python train.py --hidden_size=320 --num_attention_heads=10 --rope_theta=10000.0 --qk_norm=false --tie_word_embeddings=false --init_std_up=0.0246 --init_mimetic=0.5 --optimizer="adam_variant" --weight_decay=0.14 --lr_head=0.0175 --max_grad_norm=0.5 --warmup_steps=391 --final_lr_fraction=0.05 --doc_mask=true
MLP neurons of a small language model. Each row is named by its layer, matrix (gate and up: input weights; down: output weights) and neuron, and shows model dimensions 112-303. Each number is 500 + 50 x the weight over its row's rms, rounded and kept within 0 to 999. Numbers have three digits each. A neuron's up and down rows have the sign that makes its largest values positive.
After each neuron's rows, "fires after" lists the tokens most often just before its 100 highest values on Wikipedia text that the model never trained on.

L2.gate385:465564528516445578442468555538431496553448459565454518486554518482531452548518398554511520577465574442570565484494457556478449513500422422455454501552527534530518421487475530628534471496475482540500570463454529500523439477520530513546577460424512463456449434417482529569509471534538466473377467528454446500428581509472507521444514431493521577466466447452495520470635565579486437402522593514444425580438520455517438415559475553458476461533575466626552494469420416507584467483573458520496450435483581571537529500499587489497508550462504478560516437538440562586475522481542555473
L2.up385:517634514528543526544528523447542508467559493442503644547568458550472526450523582557473386472586466487519462512503510468407490562480492477473562515464480572498564531545498422506543519599517550431453526457391488463489537449501544433411511436589550429542475478490500570447522558396487474449477529558490481581471480504547480562452526485528595516493371536493514603551472545526528585443535531497558600552548508459557477478503550560485514595517448507448528533468533517592558584492502572483499484521555494483407507522537508593506505500508498467497468530564514513543438427525530533524
L2.down385:540508423427488385457526490477510486496511492541489505530513569571500589435593504435533482537602580469497507520499509458535479494463469516456423542522547440472549556478469457476470454435575538536647500402400567488501598511515465502472481540479362460504516566567397441552495540464417450440428468489515571408546502514571472516568513524448404467468487449557443463518503513460471473452382407595549438481483429498458516530577392509489500515447543457528514527525483507473535435483552477440504529467431449498530468527559512603471467526422538639544543452547401555436500467509451441614
fires after: "at", "da", "r", "ad", "c"

L4.gate145:501602539473459579571582511458527457439486493447438452416602524434456515470447468484502400522531504483521497565518488526470468460466483502498440487516476504409576524493476536512465489539481425522523528414561522430476387419519451447581516437523465427547488505489502421512501452447406520462414589532432486500519470577564519550441419409522503452468486536426442524491502457554554593530530507529427463555518623434522466494473574513536485539493461506521544492525417516527436579459489542603549553413536484393519435471437502572419486512492582505544469569580514496463565428453548516548
L4.up145:497443548561583472559529554428439483504460591516549458518487572430527398602410549581422555514540573526427550433457463457577536511535529452513479535524473469490476512434500485533501551450474598526458513459515479550468471524429562469500526534479561449531470536397472547386522500456538536545484589518436474593544499575488434569488505466579485438416519492459447645534464557568493463485443487528505544548490523587547523485489480498537490535476459424567468469534494609475482587496456529530500412468560498526546537575484433543470376495419438474461370513458531532554504503455553528623
L4.down145:608508479445594479462469515491500463478503569521503477518542617593484435497500560461479590551500599442491541502522486552453550521469523586545411462487487538524551522613481503494535511512542568404403547402471457463524460437464581491543499381451517493405498463555461511464422459560492581434525482540590434610535542418582482555498541502451461545458526463473537516476460410524502481540489539505492453562493526520506500470473533448550643562434520540530485522605484494463537503449442487460508411468537559503522569496450352498585524509466479561513497569434554529492539577519469531514
fires after: " m", " b", " re", " M", " B", " W"

L2.gate475:523476439461480451471499457511425445519472422509414505441446503443577469498460488450570443456493491449520530425525483451432512366503462469407445555571443530480396473434531523515562446482415493496556541503474542485524577520626459487590425506434498501479466457527491494517563430606504525541414495526502484423534542423525543527443526526543506524501427533536519490439588398569519534496376497420410472556463433482461502506558521490486481553490499450507553448433475570516467473547552511543524510505468553485491439420506598515456545499506543513405540516533445511580481527534565439528
L2.up475:540433578393533428664488601462453517526508527571507487452492514583488408559491463533581515405472478514440533474602455542482517494476458469533442526534479444500436462558530450520532578461441616408421493459554516524510540463517420574502439501430425489453571552553505483487510442475526513513550571454447530509470541499467558554525572553496383523502491387519517482524535418552619495536424453448517485482535468546560544481447520534602524476478504505403486456454430536447493504476512523510411514513556497543586531524405496482517560461586418485517439425485475513509538448549560501504
L2.down475:582478508494565561510534508526438443553457500531433430608569512432419496540497551450488406545534514487537530475543535432522446590545471417523447460533470450368528523588595434457534479458524511490502441435456460640526483542487446586551479496606507441512538511520519469567479474476508516489513491350442492499502568707515451638479454582555527540453455514430482449422430560505462505406541445522519479503525432505470416466517499524506448416467520508433533451503557538419482567457484454402480515570550453509510491561538397491520540535440493551480491477454503424527560524482510556465
fires after: " co", "ho", "la", " Bo", "op"

L4.gate46:504480522571527473599558498518455425428508544380525519508404458551546497451561508481514481449456598507595517474485456441443449440499564508508595533427573489495534458469513520567572400490519397562516482562534505413497503539489596466548500518456488527565413477497495442390482551481580497531497434514437522452405522519526572472452611557500516478481477445578419541502532423539505514499458525511497491521476476453486575485558485441503506464487544483568574551491516477498431582532472585620512670444474571533395409479482468595592494596489457370482465447447533459376505527449498435518
L4.up46:501487553371518505591519437465429494483514459574514460510552481556460499488492497407552428445469517570580519453518388519553435546525492532517446542474533500470562442492506529491464528489514538420531515548606488554476482528494419484504561495519545511465434473395522532477487473537482497444409553441480416500445483502374565510471477447530387543512519503433496563495574509555499452530471518615437534478506492561540516414609535496538538488487582592468500541509489506421470571467424489563487560461427460450505507525478493467467490480479520512604553566529564556475401467504512435499
L4.down46:516477489555507623459500447522479549522476374615469503484480315455499464492443528578475532520477474375455513508531527512474557518521547491489510431516467453480427466501489460528564580564423438537489532374525471514562354444475560501470548487542460472506505516542494579426494459475494526484530472548467513523490542474549460559620481570509533506500474476581482483526459528606520514482577491480483438504492512577555435496508486435430477458386472438471471451411495443570470509529427431528436486538504625506473506611599528510516504479578464424512558505514540560628480566508460468493
fires after: "ri", "re", "li", "fe", "gi"

L5.gate661:510556507497414605520543493504524506407529457464518514561524418573555553504429571577496507491515502538595492512606549412448514477547448525451446455452460601525396432577544480477555487472468571579431578415513404543474501501591496418498549611497515502429447488459561463528469482479418580445555489462460596517544547542501502499388440465537453478520567429529511526522531569529480452499544471513492534459412512451482506416628553448535543551573472474492512466452471552453487408410458483538471482487528434439482534565493490476498437447461516532516522525614578497509431375509385561498
L5.up661:453518591479424491417390440447551487466566535558401547476445502447523546477624558439492435487467546431569500501521489400603444495491389544447586572503473564517497377530511528499492562466432580478463523516406570483616550521564451554520464595500515553469535519616537574536450487505503564495542494529547500603490556514544560489554522466556515471503520473526600508525446554587500554480583491479476575574470489509510538513471598401478445468559527537498443518489494610498486541448521439526537518502500485459492500463541509510456473412459487607504531510490481466499497472437437508450
L5.down661:544557454472502562492538478560485581514420504452478397422484443481566503519455472503543561502571494515475464477594419449514503483494515468466489534548583457473524577567584486469497541452546548430454451512527513574539485474537474576443475362453483554545457394547461379463455427499406561476535528563548458423512483537465448486466558518584552428447462502479503378510552509485518587515543454476466444529499446419556594557456483441500531514479543556423519474506525560494502599520490597487477587500471546571514573479450484494464589508505434477528547526484484571531560546485499461493
fires after: "te", "ra", "n", "ri", "en", " Te"

L4.gate530:504526482537501443535512460522568495451551535517469607438527478484457549462471456439480497571537516593557513475481492541479445494493595491442507469522521473456505558463477532504384437496560512544507569478501522452508541451477472432522484527414457521501499560448431501522475458504498475516451498418633439505531502504422548424533477493519452480488513541518622459481481516413451582526436447528458490533529507519460516515546551528565397509421493429471592448538478477468483511476513553578450490383472462448512550472465457510523579490516441497495629473524523545428548418526438549545
L4.up530:545549523506588501417438503449475495489550468412508514549500412517530491437431451498438504498523625481527517512535513448515492542506460498533505501505568491572508552596470531506471447520482474499478425479432495398443639484500510545614520481526431497489542509460551509470425534531486561426506449429486485470476573447540457433494389591628435482411543499462517513557490450484448575523461536557593580532621391536476448502548372454550555543490459487402504536508573498427436612484441481455485557491499511572478495547512416537517386577557393544455532498528580538531505481544557452540
L4.down530:514563506592581435493469474470498561550514577429483448470472499463506462493450418483430486460496519560494475514497429441456542550493503523514619472387566480465537516615472478530491489487475433531470538527600552547481555538530490482517566458498557599380455549545481502445558435464484530513542475493570549401502392434442508456564525473555366554407557445474574474522490485488478497548468512507403504493492489505466501584490437480523527519553456406450398449452560513511358436574446508434511501411559504596540447527512477460504504455503460439594501547542515440504499434489520491543
fires after: "S", " G", " Se", " S"

L3.gate746:517365519482492501515492506551429522479506511415500483553482490486493465411491475488555481521544546521465586537516457441495572485425464527553497421501528425500522451475523499643499530458480540587523477517472592479538565477398544485454484511494430461364542497533465510536500511539507512558526503355394515551573551469433505430506482415570448435541502572458547482439561406455492509509453497548523556505559488500463442494530458455562519447472483489473565493404503456530368448545506491517376518586512489424561458489544473444353520468463513516528496486500519542474488549489454494458
L3.up746:513477475532476524565480482482477488580445499568505556510529407508528407483554467496443641466466465525502497446437467470499437428529556495445518533573577443532634424558591500494499485497465418534428503443543510552505439473442433573472398560433452473456394466516417506477597414548474479514512519487457594504458608519519550530467431422449474531446410485488449516485516391577538556479543500468468487515474565479583478517473430551564563539485501561563496489517519435510465490515493554367483506527541524511438490519442456457531504619559520531461526502471485436421432526517461641523
L3.down746:502546526498503499494458481450461533535511492474521547576397548430490527479511502451408459609505508476573551499527441505521468417467468565467478500488504551504401519493440488494463452488547558533449501427551504514424423534547532549506501545448441497438522515432464386506479488465475532466567473638500540549499630606542464457412485495518463414503365565504511584445511577462526568495525420511518543490590478485447517557467460492551507460474595471491448432567535470535626473576445563485510466512456535558524434460646475440446478592532445485486459500483470407531503476582506468517
fires after: "u", "i", "y", "in", "il", "ru"

L2.gate233:501521556531515436485484518506456476535396451533555457472538547535400527501547455533477509465461575516522551422496521411365542614478535599531431591481486489606530561564527499511570434457487498464486449509517436473531490499482557477607556476444518430510371454500512617412476537527527477444467499526644455568423512452540421376469484475391477446470427449535441514497477597452451391440495522515553506421534441448543540427522547483508529400541483459571430501540571444493540453555546462477437387395454493528510515478497448556543466499480462481565495510555531526417541511461504559483
L2.up233:533545478511540489474435495471453522452473566517527482555536497520528539474572563495497436466533473522584491519440479474437512486498385391475547534519449546444542429460471505561514497443434455483453510500453493492395428467493455427453498499401440449432497475478490463485566502462493483486466598565428522500556557557453545499381475442546549544482520553404534544389563462537493511459508604510563496527493481424421447524562468588440544488506471453615461471563466469595480546488555502560461482502520471486437551467438523467596465539555451512576486471513493541570476502567512429436
L2.down233:621404510426554470477534472472529477543477438455526508514510583516599536522504525536477561564482480432475470458505443429500569434561419528550406494436546504533466605507426556513526540506556539496518470514491556444578520403566595575545502553492470462582427562533490500541470509603513527477484437459489476419529467551509509499553512459445451495487521422544506450492493487432515531488523473443517457531431422519461559533550498516559470505428532514446536512509497486429431557578617519567603464451524517397483420498483513472576540471532507584569460422512500546443511504519518471458
fires after: "at", "d", "ad", " pass", " term", "t"

L2.gate678:480548517500552473490500382549466495469459522513487486468465493479480505480455484382449549483549509494600524488510547517482559435568498475507504548472468577501527499547545490474471485476426492465631559434427547525539619584528554652565467467525441516458590480416525501525442502526445486493581463573456446531507560511471505470573522472468460489556586529455524484467545479412482576401514513543534430474528471568481516485567507479515464442467515511463446480471516493506526534476553520514461596647427435457486512423517540436431535491497541490608529459513493555530519529518577559457
L2.up678:471463597398462481530398445402483463487497511447523523468524457394535478533525593504396401466630549450546561456426528498563520513528396374395451493452504401517453554511472524453523543489496514472573442448502548601412515461529509509548547533485518500489498421501378524555493513417506580578538474534415539469418505471421498511509460520537528564503382507456477501557485488457515475475483508468455489465472526546529449507417574501469511540502466521469500484478493472557507510571536587451413482489478583540445554502562517634538461503494389487577498464437432487528433494531574414598
L2.down678:543475504507472534582424553595485503573529522463466520430521486513485575496532563534545445589535545478483587465443453396518444507486533519520428472459530516536599423471488454426499437641464511497509589499550546454525589460518451579445456509431498477521492437449500462419544522492528482462483427403623609489515539539429466451485439540433496503483478491494444428557402508498516526548490480589575443453387553515541565522485440488424480472478491470490447554529491496519516547601580382448528556530593557555494471473513460482483536448498506506509440493540570658421495508552467517540
fires after: "S", "s", "ru", "ra", "y", " S"

L11.gate566:611459429515423557556640404610516461453499486572510474483538530496466449468562431455523518451432588514443490506555485442403500475522482450579523516503412465512536566490545544460537471558511524490439386456509533542535552462552504520517524442483464514521441474522461369547389536476416398516499483463543491416530427453477506564494507546521546518517528622503535501491491517507564568535388469465477545484516560615505515483470501439518507541441482508472544523459521522549558545426444517524481417470537485442551442507516482556462564524511514602452551563399549541563492527433507506475
L11.up566:557513516529556389515424524479430607467396615547524502497497502465488476487461479493456479569550448530557510468406524466461581473501494515544464559584512483522551525516421499397515510599446448410455573493570442462481411502489411458505444495405528485550415485444499524542585515514458524488520465593488603514490542516473487487577468529477469533450522581497389557549437431490428516551481470474461431448485469561487541567417446435517443460454596417514425494423500542443516565452458373503551507440481393420501396438415399505530564448416442467517505576449558455535506506502482482448
L11.down566:399568565490475509483463464519527520532497476570522504536515488489494511508508450521512525455563530503501487474518550478497457469514473498496510537402512591535497491463460442482529496492543370449587507537498502507533564446440488409498476505442515398521471333526566529557521500414468510461551445458534476451486587401488460471543445508459499484511379480524515436560456463462525438505436440516448525500490557548432399601422576386423571524509616527500476473510472512508429557372458527497534429466475500499521546530523495448482599473409468540527477553632526443555519545469413565528
fires after: " ", " con", "amp", " B", " at", " b"

L2.gate819:410523511533480521462484634516475521521470567497499484407447471383484535571467465440525450668452518515453585410461484473408461482470493406531468504458450511515532489484483488529549581495475508552552477508465546470458489548481498511578544550526530508557499531515415478452570515551510542603462518470557397514452465449570535529492553416512482562571482532460413442387555443576548545549457551495452467540461411450444513528433553454539467470515475563469477441529422519525507479631493534532455401376557515518555474491574484507504478511466437520466489551538433450574492539465593458525
L2.up819:506499415391507572585370476471537595521500500554455466500503536462495473531500482526474455415491526463495482489530534498507515514522440404434450446489420390529418514449551482504564469480473515488497538481494581510470477541618505479447413516442406380559464460516533430457455443474513623480620397527416537500469519505515471542542527571383476456472503481616548460436515583439452389522473420430468603451576457508466448458477546545516548455540466515430516593506444539408483440533450518536539469514478548575495478465369543494528514445507513581537506502462532484527536518399496595477
L2.down819:503491465524492478447529474533484538493593546482519440564551484496518541512584508571462393371524511529544471544604584555473547439455544440440383462487445536492516531537592444492425442419450457538538473484560522561507515501575538477432493525560462537536543541566460553536434509556456539484463559381566449581527519569532468532469561500537498528454447411553502530569465464500592416437551577511511452577543485515544436495468577463377541505525461469498498402520546516497461476517473413509411500435470564516403435515533499547559518543530521531505472495499503448499576487429478467481
fires after: " Bo", " b", " bo", " co", " cl", " h"

L5.gate154:537559544439460494574522458474444480438468551491544484468630398457538484527482601518559501540552472460520498525564534544441553487402349511541445535454531547534557474424608525522551541493452538619379505468451482539497502488571534390559592433565484373485436496421588408491524431478519527473558521433473502470536543485424404449482512531599467472522457483492423508523505463457465483467435500532487462429485487548534532404551429425574475524584480510446537421506469543415584456482475522509419435465461470489445427532521497453421419490447571569631516486481496537466464410457486562518
L5.up154:538541517572536487531549529545406412465490449595474475531411552510513451480511507538539477453520500441403429501531464529474529502469445552464466543565481507564486491478532482431513519497432500486551479486471527559485492550504425466443501553500555534603598613548533600452530462573415576500554472503461534499503479354483511558504469506578352518541394427512495512473606524462505522565546546490555480474486503509560618495497494516524501480566493488494571512448513490511470576621476409460520488505578446466553483489433434483559556518407468534416556554549493473393523461439508461620
L5.down154:518516428424437444556485525520447443482490545478522549490574556445504490500549462492389509578481433576474401533519483460525477546475451454634466511495548588442489486437574514528531427488539501444518441587537569449477582374468494470499455423602459548527409502518456420480471425500416534455483456548492522538538502479533520530503482483590487546499481462434573501474519508438564395426515507546570517581519432547469407481563397446498466554429524591548587501525447511445512583468498561567428403496475463544437527412430392495425451386455531520527509567534427446513490539422480498519
fires after: " ex", " Ex", " P", " Per", " Cor"

L2.gate756:433555533459529455416553508520497495482437459529503536477514509409505602603516504473559432522511466477489606433500415468402371530522416459469462526544424490355551487457540505598475440446516485495595474456479478542384527579561529498479444549447590527512577487471504454462452457475540510558441556514556419578515543480516533504464523471540462464559492485473462472465531515445468610515461463506449464552476554464466482451570565507374398507520555502438455533534516450486586568468560495542544447483456556487499469450449525504514527497483560531555472566499462486514571546533499473484
L2.up756:501566440483545532509510542427537479466560508560545436624557585484491486480446547501530547487601495558482508467564454504544543444510451402519548534460432492435504516519431516446545472488567511413513562512562485445500511512616552547505449497473514505543465495425472499483513529447559497440585519501430500434518529529530498527497525517442549395593442459532463391498503483504462504459547589354525550542543454527568609512491408628551481533432526536493476513479455460513520501553489569428665467524510442528568513461487469487570490497538472559503528543515513493533476604460484500442
L2.down756:476530530444499567514435486493471486438495520415482520538512516503508426491554530534432411548469552471424463472434462483475532511555447524545443557525463606533530516412528449527482545430527604522508457508542468504510484544475494487516486638515509436500506532501586422415403551470567473507521494496529436558423487605486506564485482514547481494528548498505518422555465493498484536500555441503495618540577496535584515539585612537398497526516522328384430551461591431517555489533441477539459431592444475474554496540504493418550592512545517474477477490436437474461490512480449540557
fires after: " Ho", " bo", " Bo", " T", " co", "t"

L3.gate27:510461434519509441533494467564566548494459405510423453449492538550518528520448504468504587507433438464434490536598557476587471510471430424552483468515554515519522452577530559456459534546419598470592494551531479505480596579566466556549497490484564456500524565517483543555452484519482523553519571513551484491544472418449515445515506493588448481540500471481488426482487465362464540494562397403534484548478457470514485623534530448413463519430546561439525488514566497439506591438529488487542511572421511525464481453533611482432512527523557527507547559449532459500505393524563417547
L3.up27:305493534587544515446435515466540489432486507465518489560532494508468564551539477511447483478540522522409527585462500515501429570526545484552540375481549424421458511422487484467411547515424311488459496493521517500350480487488604498510515560500420512604474481611582557572531495518438568504505541511500517524435486481508503455604587502476553465485545539531458407540507453467487511537607400536476545530475545505461608484516548442459441619425508445466489501567454460582452466522521412484420502507500458593514455512572532443490472458484399487428448535436461453411477500494499510526
L3.down27:525528430414450446501452529511513464608521500531503520453473578496499509527464499529483449489487501436433495484472525450501522442444466513455540462482499485648510622536540581601474393688518567464584485514541565408549549476557471514507588491465557535523542569509418537483517485520542494573552472476490565457535492482564475538509460547489426468424540492493513499473382467472446640507476405565436515528498442517570507555454529493518470512538480548451613536482576544424518562490552527505503501482443473433646456549529486472575382506461484556617483493463531541524527438530460445481
fires after: "z", "um", "j", "s", "S", "al"

L4.gate488:519460545471473544512510449441520547414512568483530529450490410508564448542449622550455498516440462575475539437544471528462500420463467474518547526428448569527530449508515454554628444557432586567466593559545468486585515499463653447573478514512453432435412503435420437488556493453506441540452442453414549436559598493460590552414521477458482420533551509610487490589573535496612525572490495432439594573428452501531529471531531416457470492428499491524502506443424569490498467491406499506535592511553496495435505516462528509400442536526548476483531514541488556410503567556469501531
L4.up488:524561513473513458586524487425489553491485432473472484537459505509477501539489427475507454471547525472483453542494427531497528515535445555466494458508471548561417529460465492544396471576466542503497539583493510469527548514578559483495497497393488431453539494500599553565504479431502489461464531522372480489494599509431531551474527489456484444493501470558468563549547539486645571421431454551491552498550433532586364418557510611448481513453500450527452448478449614476530494443396531517473493553436397534458480597495572607458446443497481525563325468507557447533514444524506569576
L4.down488:517559375446506507508550425421483456496492476528572447528427494494547540643539529418483570472496476506419513582502520431497442561548402544450460463466436495538463396592477484506508432408522435559529479484468538525479417453580424443510491484491550486571535484515531381492529527500516449449431563575436495462566527467412591562493457526562478449468480496531465423458415531535580446428537555516461481457436466587468541415554570340509548571532536420525465500594452557450473432483524520373532523485482551485427483542496477525490461546530505411627543498510538507596495501531474553481
fires after: "ri", " tri", "te", "ra", "tra", "re"

L5.gate314:505606546481498603541487538522514512492469440522540471531434468536492538539415448508511478527433471430492512451570497471472402474471501560554537503564567505471512452445484566478532528493545458489547496492551552505513545432518538463444553570462476432473521543550480477502519480520467465555516490497506424432518458526500479472585442458521459440597570531573504556469503475459519538463572429546504548522452512534551494577553570554498509420500490556418516542535509589412579435507461513539450484535551433427471482508556595570449428535478537490565440646537555535537405404497535498533
L5.up314:489561540467530499428447486432527481522498531489456526513478471519412547619432487481435494472434550526536538580461577540610497458427424527529541533464421500487509557523465508557541435568531397484561582530482503521461555431445465522512596398516401424521432551545555458555504492549545534467558558576464438480467471563546464498487457426518557397548560479559473500446451504462549567549591457559521511476452487433498577545488553567495409479622492521409473496562477461440531584413484525557514592523535533425523424593466535492469530464447452496427537474464499450481476507521525514513
L5.down314:497501436434503470510482491556504399479430479422411542559541498470496493506487473566549506510456476435579478517552461576507583444571537532517578469450492520540537554563574519547395547523606500417438505389543493491516487464568525561475508443501471497558483507491524546499521474478384503470569533493473506514563463487514456519582496510485511439560475551528497416470521588525505410477422566447493545541511497550365532556497444452540482536420428484507586429461508531546463500589484493554523443496573480564465523501479538493484469511479556515453457549458479541393404410498497346517
fires after: "s", "w", " Ro", "S"

L5.gate674:454516472532539495589537513448437596472510504448510493503619474510499541509471526578514414389468475590444558536599600537471463505528525545558498510537503474492476463379516476467397543514522537476467482537539536467478530477559514480616590492402481419529468493495492499467518501471427460519438497505534414428509493479449510474599477426554539536549566540448387579526553530445483535494472502406482584395464619531576568572504572487499568628512440563485478479490461509396519571520469458528457501472515416456420550530545509490507558547535417532579526610544521523492403401565462493567
L5.up674:466535497438544525444444388425576504441494458546539466558483516449580553496425485575522463492514526565394392460533527479444450455627474560498411586369547534573559567444441528500495530549549490553490516519528510566416451458449473505500500459531498580533475571518444516397510452511434548433570525491468514499362423504523404466507518461520478512512521495591501548476450465509510541499597517497502482440438518530557555434370500490465495472529489514485530589487567517509511610436500502558436428493424538514468504581546436479493400508484429452413447489531534488465500592424469519461
L5.down674:473601552508399518460438442516487486567528539645365550496560567500534487519476492507465480470532440510435490430509521546497558523439459530441446587483571486477511577575474514565573504478497458538543505545592485559480526551531522512496493515590399581479472532558469439452463354561480511374487526529446464480563421521535473603529512574516564482498463478578519533454481536549439461489497546523436529554589520500434495414384438576462535461564485536539530581522451551479489573435476580527576487454505588499530473490565513476487480462453359504413464440409542581510545572503490481550
fires after: "s", " pre", "n", " N", "S"

L6.gate524:540670459473570522379595506452514499442541492414589531437508525527483547551512391506457500449492508457499487524488470503492553416509586495594464552523510406462488553482553496455532586495478492543484463525555464505456468433464556535473439457494481492583408490511473500489457445508458486511447486464505446493378479502623578462486542504513495542544548519488502582598564515522502474540478540499547462552493545544556509402446495526589515507520420532549536471460507495479430499430465452462441599470461431448504488472473504469464383470473434443528536538531626552486414400588534432500
L6.up524:517475414570448549484562454480533497580496467464505424595578522520454450522489421469487580535464413506541465454506494518489504384504547505486452467532491520553451540505476493519441527536546537551503525487485528440506469574590550537472495496479492515441485507479524493603485443480538478523520442510416525551464483551526513534524490539479441548414559438526469432549551471462573510446478455524483465528484528440455458516407454509433506471515490508535539400521384470594486499439592562419439484488488408471513430487456488483632571488526493580471456409608533483459474520461467463518
L6.down524:582469421631502525487591558587576509517567571520438439561457521590440501525489442480440489449527465458525537522452474475528516427568513447473518505573490545537452361506521449470524472364497477582535474577463528434548516531491598448538447452462552530489426596518554459572496512524427531505514456441555537478483508549453496483497472544402536525483552390556524562487562571490445471439570450484512522425440542457458365496446464565524506413479429469529485543544408426508550536453584439506529467554465487529572434550512519529475474478510558464361486544521519513408595510487476575514
fires after: " Ma", "el", "ma", "le", "|", " Le"

L5.gate812:458520407534511558524500499519507478437491449460559583436445459546495611444522568481434494539549571447547544360504449444537477401468464584479590539441452549499542506531467517609495502508533572588474529469554527488533525607460621475543553552433487430511540517522484527502551539578556478469439481623490423495469559429484545485468496478550391512518448499558556491533553516478502529549482489493535543528540563503484485461568488462437461512379574416492457380450483553529558475511594589537499498409459465550554486523375530539489547592484477339514472548556444498493564489446522499513
L5.up812:533484478524611501549417455493494655422522532492413478506566495474492434387448469494494557477460510489577533449564463496462479529429388501500512550462464517533490496523500494465488526463542529430450433449551478610477570479529584441563520534399587456538517506568503554558466489555503431578534474575487499451516508482494519494449452445523467429460420561486453483555485563549543494540544551476458514606516514553469558426467492479525514604433506495520511432525463534439535466540582517426492422505504504501434557551460636610546429504536483477500585506515449457441560467451520498541
L5.down812:524526478465515536469479417496525446510569579547524512415476495566469486438520501457497535395623521592543494441503516526607474394570466497501507501540486526581500441564461515480551505513512514444410461517528438558605412467511584518535473538466484502560519486579518513475567455552535537478558552566437453469469492419590481615443544590501481534514509413660412388442622525527429478555590522528486501470481545571529534544551465458445523515487619459510415484512588530566523524426512531430510433566628527526549571454486537470543587469473507509439486488498466449501513462489511458578
fires after: " T", "s", "t"

L5.gate784:449594436510524603572412452517540543455408458524500511579571399438580475477492529526440421512372451606507516596504432365376458501492425508594414513477513496514485490581479511529488516493461440516443513475476458535538500504530493487596451486499470486416506578601512446475546515506455452439445508425485552477506482497638431543437539505422509512484481502573566455424474489448496568555468449599507533434537547495457538456598579403570493511552485473423528538514517571460540562501490418523468474474540515568492517518483477460485434532499562524452486469514537559369464411563370386532
L5.up784:518564435550465573509486426438556425485412499521470509520454527534484449519598480491595472596612559511530535561513474441485433537545531590476517456467437483481445435541588525535545511543542485541457426402466463570594472472512598448523536566506439408506508504546513500526511486517495455405515517519575506448551521526572531561482429580528463449460426433571489547522534465632501456383502579393542518520558438537530507516537538466536512506521553543520457471532506469458491450431450437401568507564643514490603485565490548477467529547540489486490577478585551508494578477490531552504
L5.down784:551594455491535474535473428402486458491388422539530467523494460494508521465580627530419572536543566558490462502533510434521487560516504544505466442474444380518542492541474416555587478634535489479462467576449489509503580487544491487467450432497489498501511459449552389452450571455434424436516585517432479535522452433515482531517559451468431501561491477535455424566477454598522548448509601377532585484544470471582517561456531373545460548552469490578478508494570618456550476533516491458573423480549550481510491538486526446525540546513572524470512438520542484502472449584470382509
fires after: " ", "e", "ra", "-", " Te"

L5.gate276:531551447465507449501455571508565510485451504583471459574519513434545614494435408498465527562530470472582437437422482473460493484529496574549518562577586392407425499498425424576517508552460438490517520466510582427468524545624551516499533489510517566471486522436472437515483434532434492584527469483419447449425483476561622483474497516580386476516470396468517497444577487463570512537448573554476424596377455470525492538450488442482556445531457582447447490526498506493472456463560519448413519451626521439587484512457463475542540435451523432481532560520541475509484464440529490537
L5.up276:489527452437466576460411506525450492543521509533575434542515567508439581585519475580474549556512457527495539502472463457478573507482427531508562567485520492471535535552526556475493530522561446581421501407569512481532453482512559421497492508522427508535440530469581543530544381509519468509492534540502441580435463470481576524396537566462468515545519424402519435403581480494482538372556535583536440525463391460445515504537458510540564427551486508465444565465492532537453552454534490475485523523520515471517502464467476450436574529565505573532515429540591498491538532458462516494
L5.down276:541602534535461407524427513645472477461476477517518437495559494558502560498468418556531575448444487508495516576406519538542450541504491472475516469562524599463538543539579597521607557408558485529445435562489539493569489474525547423478481330400570499514499541518599505563468403409473586497477505542462518397476494497466517438448489462425493526465515485516444536435593417527541495425486631599501536509504371536471471458579521530460382423486521523457537475521525467475483497426479440414464511574508464398564546512464472573458475533457559462489456507564523500511500563668491537486
fires after: "cc", " Ma", "la", "ma", " ma", " mo"

L5.gate155:473479477488516496507530524541590362449531446441485547495567437416467555393436561419603498545519468551637511552520481494465498542589448551584603480527485505514491533492536535518510449504543626502568616525521543456527448518405508482500474432462445466524527506519534445442532593496410506422447525469520484484444586529412531453521529491506491447439404495467544539460514483478613466441554464427480460580536492457561504453515505494505424562525439478577490428496517530477467513456480502423487569493493553448454539547478465554367499572450416552429522484538569509505533491530469541553
L5.up155:463432492564524515477409552442544480445576464468552420433466374484445508452471505466510559459501521556582464400487492466488457481460459444555469494495577461538392483527469559527528468471440542490477451545512570504553481397427354422460395488515530418539420447488485505556406592554516434525478458526597532458465575481487570410508550525551635447600481487508479462525433524454501458400535539495407437514542538473498473557529481421563478524567493477445539508435496549541542482483598539443431460506478576386570469497477446446442447476518418501482438486504459467440420462458454572590
L5.down155:619527517558541540446518558447525582474544554581590536477489444449501487587569554350466488489484469620568572533518469464531526532504507361471459556439533477455424467505409471562482523455448558490551414440499496478553499489473481557500531577482505561536525544493538460484559551516516445493514577506448542432474515438502468548428459480412483477426447421455546435499526495508493516542598547483498483498477525458393481409494499564506469490534472541509536466453475527515432457495589520618439510593470518380579515418492504418467479547544445576419479588443456513478456466470455526434
fires after: "\n", "e", "s", "en"